Weights of a small GPT-style language model, trained from scratch on English Wikipedia: 10 layers.
MLP neurons of a small language model. Each row is named by its layer, matrix (up: input weights) and neuron, and shows model dimensions 32-127. Each number is 200 + 20 x the weight over its row's rms, rounded and kept within 0 to 999.
After each neuron's rows, "fires on" lists the tokens most often at its 100 highest values on Wikipedia text that the model never trained on; "fires after" lists the tokens most often just before its 100 highest values on Wikipedia text that the model never trained on.

L5.up1027,210,202,199,213,151,220,217,189,174,183,212,188,219,231,231,178,203,220,189,218,182,222,176,184,196,216,224,193,185,254,203,199,192,187,213,200,180,196,197,219,177,159,231,193,227,203,166,201,212,172,196,224,155,171,245,191,179,205,226,158,211,190,201,187,214,209,225,231,179,193,208,208,189,195,184,180,199,220,200,188,193,219,217,215,177,189,200,214,208,221,231,184,179,201,214,223
fires on: "20", " F", " d", " ", " T", " U"
fires after: " the", " "

L5.up1055,195,183,190,197,196,193,203,195,187,211,193,212,156,219,205,200,195,175,196,231,229,222,188,172,215,235,203,215,209,191,251,234,192,227,191,186,176,224,213,195,196,223,206,187,202,241,225,210,157,225,204,190,185,190,235,208,208,192,205,208,204,230,203,210,235,206,199,234,224,208,202,193,178,188,175,210,175,222,202,173,199,220,228,180,212,204,219,205,200,225,183,193,228,204,186,214
fires on: " —", ".", " |", " K", " N", " \""
fires after: " |", "1", " ", "3"

L4.up977,211,191,159,185,175,183,241,216,186,196,213,203,163,204,181,233,178,212,205,197,217,219,187,148,205,209,213,192,227,182,239,208,216,181,181,204,197,203,202,224,189,246,204,187,216,186,212,219,206,217,190,226,196,191,218,196,208,202,200,233,225,226,192,237,214,215,179,200,173,164,219,215,230,212,181,212,212,208,222,209,221,205,201,193,207,156,194,220,164,244,186,208,208,180,180,208
fires on: "born", " born", " –", "umbent"
fires after: " (", " medal", " was", ",", "inc"

L5.up986,219,220,198,206,196,199,198,197,151,164,197,197,187,199,227,204,216,229,196,195,239,205,210,197,198,220,192,209,183,176,208,204,187,198,203,211,200,197,195,193,237,205,208,169,221,198,187,180,211,204,233,214,181,202,203,197,199,177,236,161,195,208,188,189,190,203,201,219,155,191,210,199,193,192,212,176,221,192,191,213,169,232,243,246,195,166,201,195,225,189,229,206,214,202,219,201
fires on: " p", " b", " ", " c", " ch", " h"
fires after: " the", " |", " a", "'s", " The"

L4.up901,237,174,174,177,196,222,212,199,175,207,154,184,146,220,200,198,170,205,184,213,196,234,185,231,194,214,190,212,218,236,210,248,175,188,197,194,218,160,200,244,168,210,208,179,198,203,208,220,216,168,201,185,159,181,202,229,227,190,224,214,238,211,189,202,234,220,170,219,191,196,228,234,205,224,185,193,203,240,212,180,191,240,177,196,185,196,207,192,205,166,203,215,198,206,161,194
fires on: "19", "born", " |\n", ".g", "wh", "18"
fires after: " (", " ", "e"

L4.up898,171,191,220,180,212,177,213,195,175,215,180,188,193,200,210,191,212,196,168,163,216,220,216,207,203,187,188,187,218,225,227,180,164,167,193,207,209,151,226,202,145,205,203,204,199,185,174,211,198,206,179,208,178,207,224,192,200,230,204,211,220,182,184,232,205,234,190,209,210,180,209,234,226,195,194,211,176,226,209,205,209,211,161,219,187,190,183,151,215,160,201,221,189,164,175,212
fires on: " ", "20", "19", " |", "1", "16"
fires after: " ", "born", " on", " Votes", " April"

L4.up935,198,205,186,214,207,215,229,202,217,222,170,200,158,217,200,207,198,161,210,243,191,204,202,193,224,199,195,228,172,199,200,200,194,225,207,211,194,192,183,241,153,209,183,183,189,217,202,228,218,222,195,196,187,199,231,203,143,180,175,224,210,232,204,196,224,211,175,202,244,193,168,205,228,197,212,212,176,211,196,201,212,225,217,224,187,221,201,184,210,213,202,206,222,224,189,206
fires on: " C", " L", " M", " Pr", " P", " "
fires after: " |", " to", " of", " in", ":"

L4.up266,208,196,163,194,209,203,200,231,203,197,186,190,192,209,204,220,207,198,177,186,193,214,252,217,193,198,183,186,221,209,220,208,224,218,185,182,183,205,187,224,172,199,229,180,221,215,210,227,193,183,204,197,214,197,265,197,233,187,201,225,193,219,222,195,199,191,204,204,150,195,222,198,226,211,197,188,183,230,224,171,220,211,191,192,216,211,215,217,194,199,187,204,182,177,175,184
fires on: "born", "aged", ";", " –", "umbent"
fires after: " (", "/", "inc"

L4.up285,200,177,186,188,186,204,198,203,189,219,212,179,164,204,174,210,196,188,171,226,204,196,175,203,238,186,190,221,192,205,218,225,206,173,193,218,211,206,206,224,189,225,194,236,205,208,202,228,202,192,214,194,224,179,228,215,236,171,212,176,199,208,234,180,194,183,170,184,168,201,202,195,184,205,206,208,181,188,227,173,244,226,196,168,187,194,203,194,207,226,170,183,231,216,194,222
fires on: ")", "|", " m", "8", "6", ";"
fires after: ".", " |\n", "8", "3"

L5.up1268,212,197,185,201,219,217,218,171,191,189,178,184,211,220,171,229,216,183,170,183,157,228,194,195,206,237,196,207,221,168,168,178,195,194,206,180,205,211,201,201,227,211,162,205,158,222,181,183,194,175,185,197,181,209,189,194,213,208,200,183,196,148,172,248,182,162,193,169,190,202,205,252,228,218,179,200,218,205,190,219,219,216,173,212,234,200,189,227,190,204,227,170,201,207,199,209
fires on: "20", "19", " ", " in"
fires after: " ", " in"

L4.up44,209,185,212,210,196,192,185,172,178,174,209,193,173,206,216,194,184,184,209,219,204,270,183,196,187,198,229,167,217,221,238,222,197,200,232,215,194,204,186,243,202,200,160,166,208,184,225,192,220,224,230,200,213,218,221,226,194,175,172,183,237,241,207,181,192,215,219,219,205,161,185,199,170,198,170,206,225,207,191,169,166,214,195,188,198,163,178,153,217,188,211,201,173,184,174,178
fires on: " ", "2", "3", "1"
fires after: " |", " ", ";"

L7.up881,222,205,211,213,180,189,214,194,194,216,179,222,205,187,219,225,209,197,139,228,197,205,185,197,175,199,206,160,191,176,214,179,206,166,190,192,195,193,197,208,180,181,208,191,196,210,182,246,190,170,172,224,180,195,194,221,190,187,201,185,196,208,195,236,192,210,252,197,228,196,191,231,198,202,179,185,154,225,190,248,198,209,212,243,225,203,184,220,209,162,226,218,192,186,191,200
fires on: " the", "20", " ", "19", " its", " his"
fires after: " ", " during", " the", " During"

L4.up920,199,191,224,178,217,185,217,229,218,217,196,188,166,251,203,198,206,232,198,194,203,222,193,208,210,198,180,182,223,230,222,182,190,203,215,188,193,137,228,202,149,210,216,182,210,199,167,197,176,165,181,206,182,203,201,204,197,220,157,217,227,191,185,256,213,216,191,231,192,185,213,233,202,191,202,208,178,194,218,206,218,237,209,214,184,199,184,204,217,198,211,215,210,163,171,198
fires on: " ", " |"
fires after: " |", " ", "born", ":", " Candidate"

L5.up204,196,206,207,186,169,205,213,163,165,186,196,180,205,202,207,177,183,203,190,262,190,220,216,203,215,211,185,215,221,231,199,214,187,205,192,176,205,209,174,226,176,208,179,207,177,196,184,206,183,171,180,220,153,205,156,216,146,214,199,187,195,204,181,203,178,236,210,232,212,205,206,218,208,202,211,205,163,224,180,186,210,221,174,210,231,176,194,200,247,198,206,200,209,208,192,223
fires on: "19", " ", "18", " m", " as", " following"
fires after: " ", " the", " on"

L4.up845,207,230,224,171,183,208,226,207,166,164,209,188,170,232,196,189,184,197,207,221,216,235,213,170,233,207,232,197,211,205,227,235,202,210,208,176,213,268,168,200,212,200,167,175,193,226,177,211,209,153,225,188,185,156,194,223,197,210,201,219,231,219,200,210,210,195,208,231,205,190,216,202,190,213,192,199,208,218,206,166,175,219,199,189,210,179,218,209,235,221,207,184,203,210,183,198
fires on: "r", " d", "2", "8", "4", "3"
fires after: " ", " the"

L4.up1005,223,208,196,188,198,204,230,218,176,223,177,205,201,198,182,201,179,187,213,221,201,225,190,202,224,206,223,155,226,180,199,200,139,203,199,182,208,171,214,185,187,199,214,204,158,222,188,205,179,188,218,189,167,202,187,210,213,180,196,184,208,209,187,219,199,199,194,217,189,200,218,243,234,215,199,160,205,211,213,223,191,218,199,165,233,195,207,207,206,161,186,227,213,189,196,174
fires on: "19", " |", ":", "20", "18"
fires after: " ", " place", " –", ")", "20"

L7.up1089,171,231,207,200,195,190,188,202,177,209,199,181,162,244,210,211,215,176,222,194,219,202,222,189,252,214,207,183,158,194,254,227,185,181,191,220,198,203,181,207,180,213,149,180,190,199,241,214,210,198,187,209,177,188,203,225,185,192,205,170,206,186,207,203,213,196,216,206,211,203,208,209,190,208,205,171,201,216,187,201,187,218,250,192,209,182,220,200,244,169,192,205,202,232,172,189
fires on: " ", "|", " p", ":", "2"
fires after: " |", ":", " ", " |\n", ",", "3"

L7.up509,189,218,188,181,182,205,232,203,176,187,180,171,182,223,163,160,188,187,195,197,207,244,182,216,241,227,218,181,189,215,275,211,187,213,202,195,199,203,199,259,191,193,194,200,191,217,222,236,214,221,209,220,141,196,162,239,206,194,191,180,208,198,217,221,203,176,207,219,205,197,198,218,216,225,196,207,195,186,198,218,204,194,158,204,203,190,188,180,198,180,210,203,203,209,160,207
fires on: "20", "1", "2", "5", "4", " "
fires after: " ", " (", "–"

L7.up1267,196,212,197,203,209,213,236,225,172,212,189,181,209,211,214,153,170,217,190,216,184,205,219,191,230,248,193,223,217,180,204,218,195,211,204,224,179,177,184,209,205,196,189,169,194,190,195,206,196,196,191,205,206,206,212,199,183,186,208,218,230,207,211,206,175,229,193,209,227,179,210,202,230,212,184,175,198,166,165,244,210,242,236,213,198,187,213,214,196,207,217,225,201,212,180,199
fires on: " f", " c", " t", "19", "18", " F"
fires after: " the", " ", " a", " The"

L4.up464,220,194,243,190,217,204,215,193,191,185,206,198,187,244,216,180,165,211,203,194,189,220,204,201,221,233,225,185,203,227,228,172,206,209,178,193,178,182,190,204,169,192,223,202,174,166,203,206,184,210,193,181,156,217,243,208,190,234,191,183,205,215,179,190,195,237,220,239,203,181,194,234,195,174,174,158,198,190,238,190,214,221,196,190,187,182,201,200,193,215,187,232,169,177,188,197
fires on: " ", " |", ";", " M"
fires after: " |", " the", " ", " Apps", " Goals"

L4.up12,190,206,189,140,217,212,226,191,162,200,194,192,201,204,220,194,198,198,204,171,182,214,180,206,214,190,225,183,221,212,187,191,191,206,173,188,217,200,226,222,190,206,190,202,166,240,184,199,237,188,199,197,173,190,194,214,196,224,176,196,202,201,186,228,190,246,164,228,208,205,198,226,217,197,194,204,181,229,211,190,242,224,211,165,180,207,201,191,222,204,206,226,198,185,157,201
fires on: "11", "-", "12", "15", "10", "14"
fires after: " "

L4.up794,204,196,195,212,198,211,216,225,179,170,193,202,145,229,198,172,198,228,215,236,204,203,199,218,197,198,210,206,214,212,199,210,193,184,199,206,192,152,210,239,181,180,224,165,195,216,191,218,208,192,241,228,165,174,182,204,181,221,236,233,222,200,176,206,198,209,192,244,201,186,245,212,193,199,202,212,173,202,182,170,185,215,170,216,169,223,201,205,192,172,220,242,185,203,177,179
fires on: "20", "2", "19", "18", "3", "0"
fires after: " ", " ("

L7.up233,204,183,175,193,189,196,198,203,170,183,202,216,201,208,191,211,191,172,177,218,180,227,188,203,206,244,212,190,205,198,255,211,201,171,168,212,199,187,218,234,206,182,205,188,176,220,187,228,224,211,211,217,207,183,204,225,185,234,219,208,209,181,183,241,203,219,220,219,203,186,212,216,218,210,180,187,196,263,187,176,189,218,192,225,207,207,193,183,216,168,216,212,232,185,168,193
fires on: "19", "born", "20", " born", " in", " died"
fires after: " ", " (", " was", ",", " on"

L4.up118,165,170,202,180,204,183,211,212,173,215,188,195,208,194,198,213,184,202,170,219,200,216,250,204,202,196,220,187,202,196,219,213,225,212,205,175,197,231,207,192,197,212,218,207,192,196,208,223,215,204,209,196,226,186,208,199,230,203,196,198,226,199,205,201,202,232,175,187,171,199,239,226,203,211,190,198,212,246,222,167,222,226,187,199,197,203,203,169,232,205,191,207,204,165,189,179
fires on: " ", "19", "20", "born", " –", "57"
fires after: " ", "19", " (", "born", ",", "20"

L4.up123,178,193,211,220,203,195,196,163,204,208,205,203,165,224,183,195,206,231,227,219,216,219,180,178,226,206,177,179,214,230,205,228,181,187,224,228,193,192,200,223,159,202,187,218,183,210,193,207,222,230,203,226,195,194,200,207,158,198,179,239,216,190,162,244,199,212,195,185,201,170,203,250,200,212,196,226,214,227,233,173,196,218,155,164,228,204,205,189,235,163,166,240,197,211,177,196
fires on: "20", "19"
fires after: " ", " |"

L5.up1152,218,172,236,211,207,213,208,173,213,182,169,147,199,209,176,237,198,191,204,165,181,198,231,192,213,226,214,203,223,214,189,208,222,194,242,200,203,193,251,195,183,203,196,202,197,192,225,212,195,181,185,166,220,204,195,193,223,196,200,184,220,199,145,196,187,196,221,188,174,208,177,228,236,186,209,199,195,241,189,199,198,228,165,182,176,185,175,198,221,220,221,186,169,178,217,216
fires on: " "
fires after: " January", " February", " December", " ", " March", " July"

L7.up1156,204,193,209,189,208,223,168,182,193,183,215,211,190,224,175,202,202,206,206,251,173,204,222,191,214,204,217,226,174,224,235,216,201,204,217,185,205,217,210,236,202,187,200,192,199,227,220,198,217,212,213,176,193,159,225,234,190,220,224,239,198,216,182,200,235,224,222,221,218,192,201,198,218,217,190,198,159,219,211,202,171,211,230,190,199,232,199,193,209,172,193,202,214,211,165,170
fires on: " |", " M", " |\n", " October", " L"
fires after: " ", ":", " |", "-"

L4.up24,198,191,198,156,170,212,235,207,198,175,210,188,140,205,208,197,197,194,222,185,233,218,174,175,182,218,219,154,181,220,196,205,231,210,225,238,199,197,206,218,151,202,220,214,205,239,197,206,186,188,193,152,175,200,192,201,178,197,191,190,205,258,175,181,222,199,201,235,207,172,219,200,198,210,194,211,188,210,202,200,194,224,222,187,189,172,209,212,198,184,194,226,190,187,179,192
fires on: " |", " —", "0"
fires after: " ", " |", " —", "0"

L7.up1154,185,202,213,224,183,177,240,194,195,169,188,208,193,206,177,192,207,236,188,222,200,206,201,211,193,196,218,209,219,246,227,238,181,194,205,196,200,189,194,221,171,205,213,218,211,184,190,228,208,186,190,215,163,179,215,196,194,168,222,254,238,207,181,187,208,206,208,203,201,174,201,199,178,210,167,182,174,242,200,193,207,212,187,213,185,219,237,208,180,203,201,187,192,167,156,203
fires on: "20", "19"
fires after: " ", " the", "==="

L5.up1182,184,223,170,196,161,216,201,185,202,204,224,211,184,227,210,232,224,204,210,191,192,192,228,192,213,214,168,185,172,182,198,224,208,227,186,224,227,227,219,194,217,162,196,183,194,215,231,198,184,204,200,203,208,159,224,234,203,186,199,200,218,188,189,189,228,187,174,198,190,195,201,189,227,232,200,177,186,214,188,190,188,213,225,197,213,176,260,227,200,175,217,188,152,186,192,219
fires on: "-", " The", "|", " b"
fires after: "\n", " |", ")\n", "|", " |\n", "-"

L5.up598,192,172,245,183,189,197,203,180,200,205,202,208,148,230,206,190,178,191,220,236,230,243,230,200,204,197,225,171,242,233,213,207,191,217,206,177,195,220,186,216,209,220,212,199,193,235,186,190,220,191,188,197,176,176,201,223,184,195,198,195,216,220,167,221,200,186,180,186,195,176,183,203,204,200,198,211,217,218,227,191,212,224,189,185,197,158,185,165,239,223,187,177,234,221,197,205
fires on: " |", "9", " ", "3", "2", "8"
fires after: " ", "″N", "°N"

L5.up134,185,198,191,176,163,183,218,192,180,236,196,181,229,203,199,173,197,191,190,257,154,233,196,209,176,226,200,178,180,230,208,215,180,210,178,197,187,214,221,248,189,175,168,198,199,190,201,219,212,183,173,196,201,200,209,244,207,192,182,216,203,205,213,228,192,200,200,233,184,171,212,224,212,192,186,200,175,240,183,202,180,208,231,213,192,193,187,174,206,177,222,199,205,196,183,209
fires on: " ", "12", "9", "3", "6", "5"
fires after: " ", " on", "On"

L4.up1004,209,177,223,220,207,222,177,224,175,201,203,189,176,225,220,230,179,216,207,206,172,215,189,209,240,216,206,190,198,231,215,192,192,213,184,218,231,149,190,203,192,201,213,192,190,224,202,203,175,171,194,221,193,159,204,201,209,219,207,190,202,178,186,196,190,182,203,203,188,205,197,232,191,203,181,211,195,205,230,182,217,219,201,182,215,198,203,246,164,185,195,208,199,179,227,182
fires on: "-", "|", "="
fires after: "\n", " |\n", " |\n\n", "-", "\n\n", ")\n"

L5.up1277,203,209,216,182,176,205,238,183,189,195,212,208,181,224,229,207,191,222,198,208,196,226,170,175,204,213,199,207,209,201,207,204,164,201,173,213,197,214,215,207,182,210,196,169,209,212,175,207,205,204,204,198,208,181,259,208,207,231,210,206,219,223,186,198,224,207,177,200,195,201,181,196,180,208,194,203,187,212,218,190,233,229,255,170,210,192,210,179,208,211,191,159,196,217,179,195
fires on: "3", "2", " ", "9", "13"
fires after: " ", " |"

L4.up989,185,163,143,225,197,215,227,181,155,197,189,202,158,215,217,225,164,212,223,201,230,215,182,183,216,206,210,159,212,191,196,229,209,201,185,199,227,183,220,222,173,185,235,210,214,242,207,194,195,191,183,184,199,203,221,216,203,158,216,187,197,201,173,181,212,214,199,196,195,181,188,243,204,239,173,182,220,217,232,228,207,217,179,172,231,186,210,215,194,207,182,183,213,181,188,191
fires on: " |", ";", ":", " /"
fires after: "0", " ", " —", "1"

L5.up33,208,188,174,182,185,188,194,212,198,225,192,186,183,212,177,226,232,204,181,174,179,165,212,221,219,186,158,208,156,204,224,190,199,217,198,207,210,203,200,197,173,191,219,219,215,219,217,207,191,178,227,227,242,177,193,215,225,190,183,189,224,202,192,164,204,159,224,225,190,181,195,206,204,253,178,181,193,216,202,203,201,210,250,191,189,180,187,223,166,226,198,226,178,183,218,206
fires on: ")", " ", "1", "0", "2"
fires after: ",", ".", "3", "00", "8"

L4.up1264,208,210,206,171,167,217,192,173,182,209,211,184,189,219,218,213,198,233,172,194,219,193,229,210,185,207,182,203,196,224,184,232,187,193,185,213,198,198,224,193,211,203,208,216,189,208,194,216,205,193,181,183,216,187,213,212,208,202,217,242,171,208,174,215,230,179,170,247,160,197,238,228,195,201,193,210,197,204,203,225,199,226,186,200,211,213,241,206,178,181,181,200,178,217,191,211
fires on: "|", " The", ".", " B", " the", " |\n"
fires after: " |\n", "|", " No", ".\n\n", "\n"

L4.up833,198,218,193,208,201,224,201,207,208,190,215,175,194,213,196,239,200,211,199,204,187,197,216,196,217,199,215,214,165,203,176,180,205,220,193,226,195,189,203,206,173,220,188,222,210,201,195,193,224,191,174,208,217,141,213,231,210,232,203,197,223,217,175,201,214,171,179,188,175,188,208,206,182,225,186,176,213,219,197,190,213,225,242,206,173,185,259,187,177,172,189,159,200,209,198,210
fires on: "|", "-", " •", " f"
fires after: " |\n", "\n", "-", ")\n", "===\n\n", "|"

L5.up787,187,189,193,213,206,213,184,234,186,186,189,171,167,190,217,184,191,204,148,200,175,204,238,185,186,214,208,193,190,192,213,210,208,219,196,186,199,206,163,220,223,200,197,194,186,231,191,183,207,187,190,253,211,201,196,210,180,199,188,185,181,174,151,209,198,183,232,199,185,195,211,224,220,190,213,214,167,213,171,175,196,202,165,241,206,200,184,204,213,196,257,209,181,179,195,224
fires on: "20", " on", "40", " ", "18"
fires after: " ", " ("

L4.up640,202,205,234,167,218,217,228,193,150,183,197,216,210,196,214,169,163,223,199,205,204,248,217,204,212,191,235,196,253,202,202,223,198,204,224,231,212,195,195,213,200,141,202,191,184,215,203,226,202,193,223,205,136,195,187,203,178,246,208,193,214,222,182,218,210,234,164,227,206,193,204,202,230,218,205,214,163,208,188,182,213,213,174,185,181,216,182,203,195,187,211,196,177,171,145,207
fires on: "10", "19", "12", "20", "11"
fires after: " ", "-"

L7.up433,219,215,210,230,202,197,200,225,200,200,195,206,170,169,203,258,173,171,191,182,191,240,175,228,236,188,196,201,165,206,183,199,222,246,174,223,240,189,192,201,181,184,191,203,205,204,207,197,190,157,205,191,204,193,211,213,218,200,191,229,208,198,167,245,205,201,228,200,155,215,230,231,214,230,164,180,193,219,199,199,185,229,185,214,181,205,202,195,196,203,197,220,173,159,221,203
fires on: " ", "–", " (", "|"
fires after: "-", "20", " |\n"

L5.up144,192,196,219,213,194,200,200,195,159,191,169,217,223,201,215,208,183,226,201,211,214,236,244,222,183,216,192,198,209,174,197,228,197,203,184,192,214,185,185,190,205,182,249,238,186,218,206,191,230,208,203,224,175,187,218,209,204,227,230,223,222,187,181,212,221,216,221,192,187,189,209,220,230,228,202,204,201,246,161,182,174,232,213,224,189,194,213,184,220,171,231,215,204,185,178,196
fires on: "19", "20"
fires after: " "

L5.up747,214,233,200,173,156,211,202,171,188,189,183,197,153,232,212,211,198,192,218,234,190,227,169,151,207,214,223,170,171,209,184,203,208,209,204,216,213,181,196,192,165,222,205,203,186,207,210,218,228,200,191,179,214,167,212,211,194,209,208,203,228,225,202,186,208,208,198,213,197,198,221,208,176,190,190,189,198,219,219,182,201,221,208,180,221,155,198,191,234,176,179,214,193,200,182,194
fires on: " ", " |", "20", "19", "8", "9"
fires after: " ", " |", ";"

L4.up795,210,212,202,171,193,199,204,162,151,189,230,219,158,234,218,198,208,214,221,199,206,190,212,214,213,224,199,220,171,189,227,245,191,200,216,228,195,206,179,171,206,167,216,209,198,217,197,218,212,212,198,200,196,204,222,222,203,189,231,206,203,200,200,202,207,194,203,220,201,201,224,205,172,196,198,196,184,215,180,173,201,225,209,199,233,199,237,156,217,204,205,210,185,217,197,214
fires on: " G", " R", " B", " D", " C", " b"
fires after: " |", " the", "-", " a", " The", ";"

L4.up737,221,235,210,180,205,229,190,203,191,211,228,203,168,227,220,212,188,196,186,166,174,243,191,172,226,256,188,151,220,144,218,200,224,195,198,199,223,207,178,251,173,179,204,221,215,189,220,194,238,192,227,208,210,222,226,214,209,198,180,219,206,238,185,185,208,202,209,193,170,161,235,181,178,226,185,183,207,216,229,174,170,217,197,167,210,190,199,180,212,192,188,239,155,180,187,195
fires on: ";", "0", "2", " |", ".", " —"
fires after: " ", " |", "1", "7", "0"

L5.up1047,204,201,212,161,175,227,162,190,183,205,196,197,179,218,174,209,199,183,182,215,216,239,198,157,192,180,210,163,206,177,186,199,176,202,169,185,217,226,238,219,201,218,187,206,197,230,222,223,171,212,226,167,186,213,211,225,195,175,200,213,245,198,162,194,201,165,182,184,198,156,199,189,207,214,196,155,207,217,214,219,203,209,232,187,238,202,231,201,210,220,196,182,204,203,178,199
fires on: " |", "0", ";", "1"
fires after: " ", "3", "4", "6"

L4.up874,223,180,173,215,177,204,209,198,215,197,192,213,195,192,210,215,210,191,217,196,210,201,204,140,220,244,199,165,184,188,217,225,206,219,188,192,196,232,189,200,210,214,157,194,233,225,213,231,226,211,182,168,213,207,198,226,235,178,189,205,231,232,204,199,219,207,182,198,198,188,240,168,204,206,192,189,204,213,213,201,191,230,230,183,233,200,222,187,186,219,186,193,193,183,208,218
fires on: ".", " +", " −", " –", " ."
fires after: " |", "1", " ", "5", "2", "0"

L4.up115,212,207,175,238,165,206,218,174,170,186,223,181,204,203,203,217,181,223,218,195,181,175,191,203,212,213,230,210,190,246,218,216,183,189,209,210,191,175,222,220,173,206,206,208,212,192,186,190,171,228,169,197,209,162,233,202,240,214,217,228,174,185,173,181,211,177,221,237,202,208,193,243,205,215,203,197,170,254,184,176,204,226,193,197,198,211,228,230,199,144,193,200,202,179,198,197
fires on: "-", "|", "===", "==\n"
fires after: "\n", " |\n", ".\n\n", "-", "==\n", "==\n\n"

L5.up660,229,223,224,224,203,203,197,209,180,208,168,193,190,223,158,199,189,237,180,191,191,185,252,218,153,246,212,189,203,196,193,181,170,213,201,200,227,228,193,187,237,178,234,165,193,190,199,206,197,171,225,232,207,189,189,214,222,206,185,206,184,180,184,213,196,190,187,195,190,179,215,184,196,235,199,192,209,222,203,235,195,225,201,228,218,187,196,195,197,205,242,186,188,199,202,189
fires on: " ", " the", " (", " cont"
fires after: " in", " the", "|", " |", " (", " a"

L5.up914,208,164,193,209,194,214,210,213,185,181,196,175,198,180,169,234,172,200,183,186,211,221,240,193,202,192,226,200,247,178,205,229,189,208,169,175,224,175,190,223,191,189,209,209,171,208,181,178,188,208,229,208,225,189,201,202,184,206,222,223,234,201,154,214,187,181,219,181,194,167,212,231,214,237,226,170,215,228,199,196,160,208,190,189,222,169,192,203,218,185,181,207,173,192,206,198
fires on: " |", "20", " is", "2", " was"
fires after: " ", ")", "\n"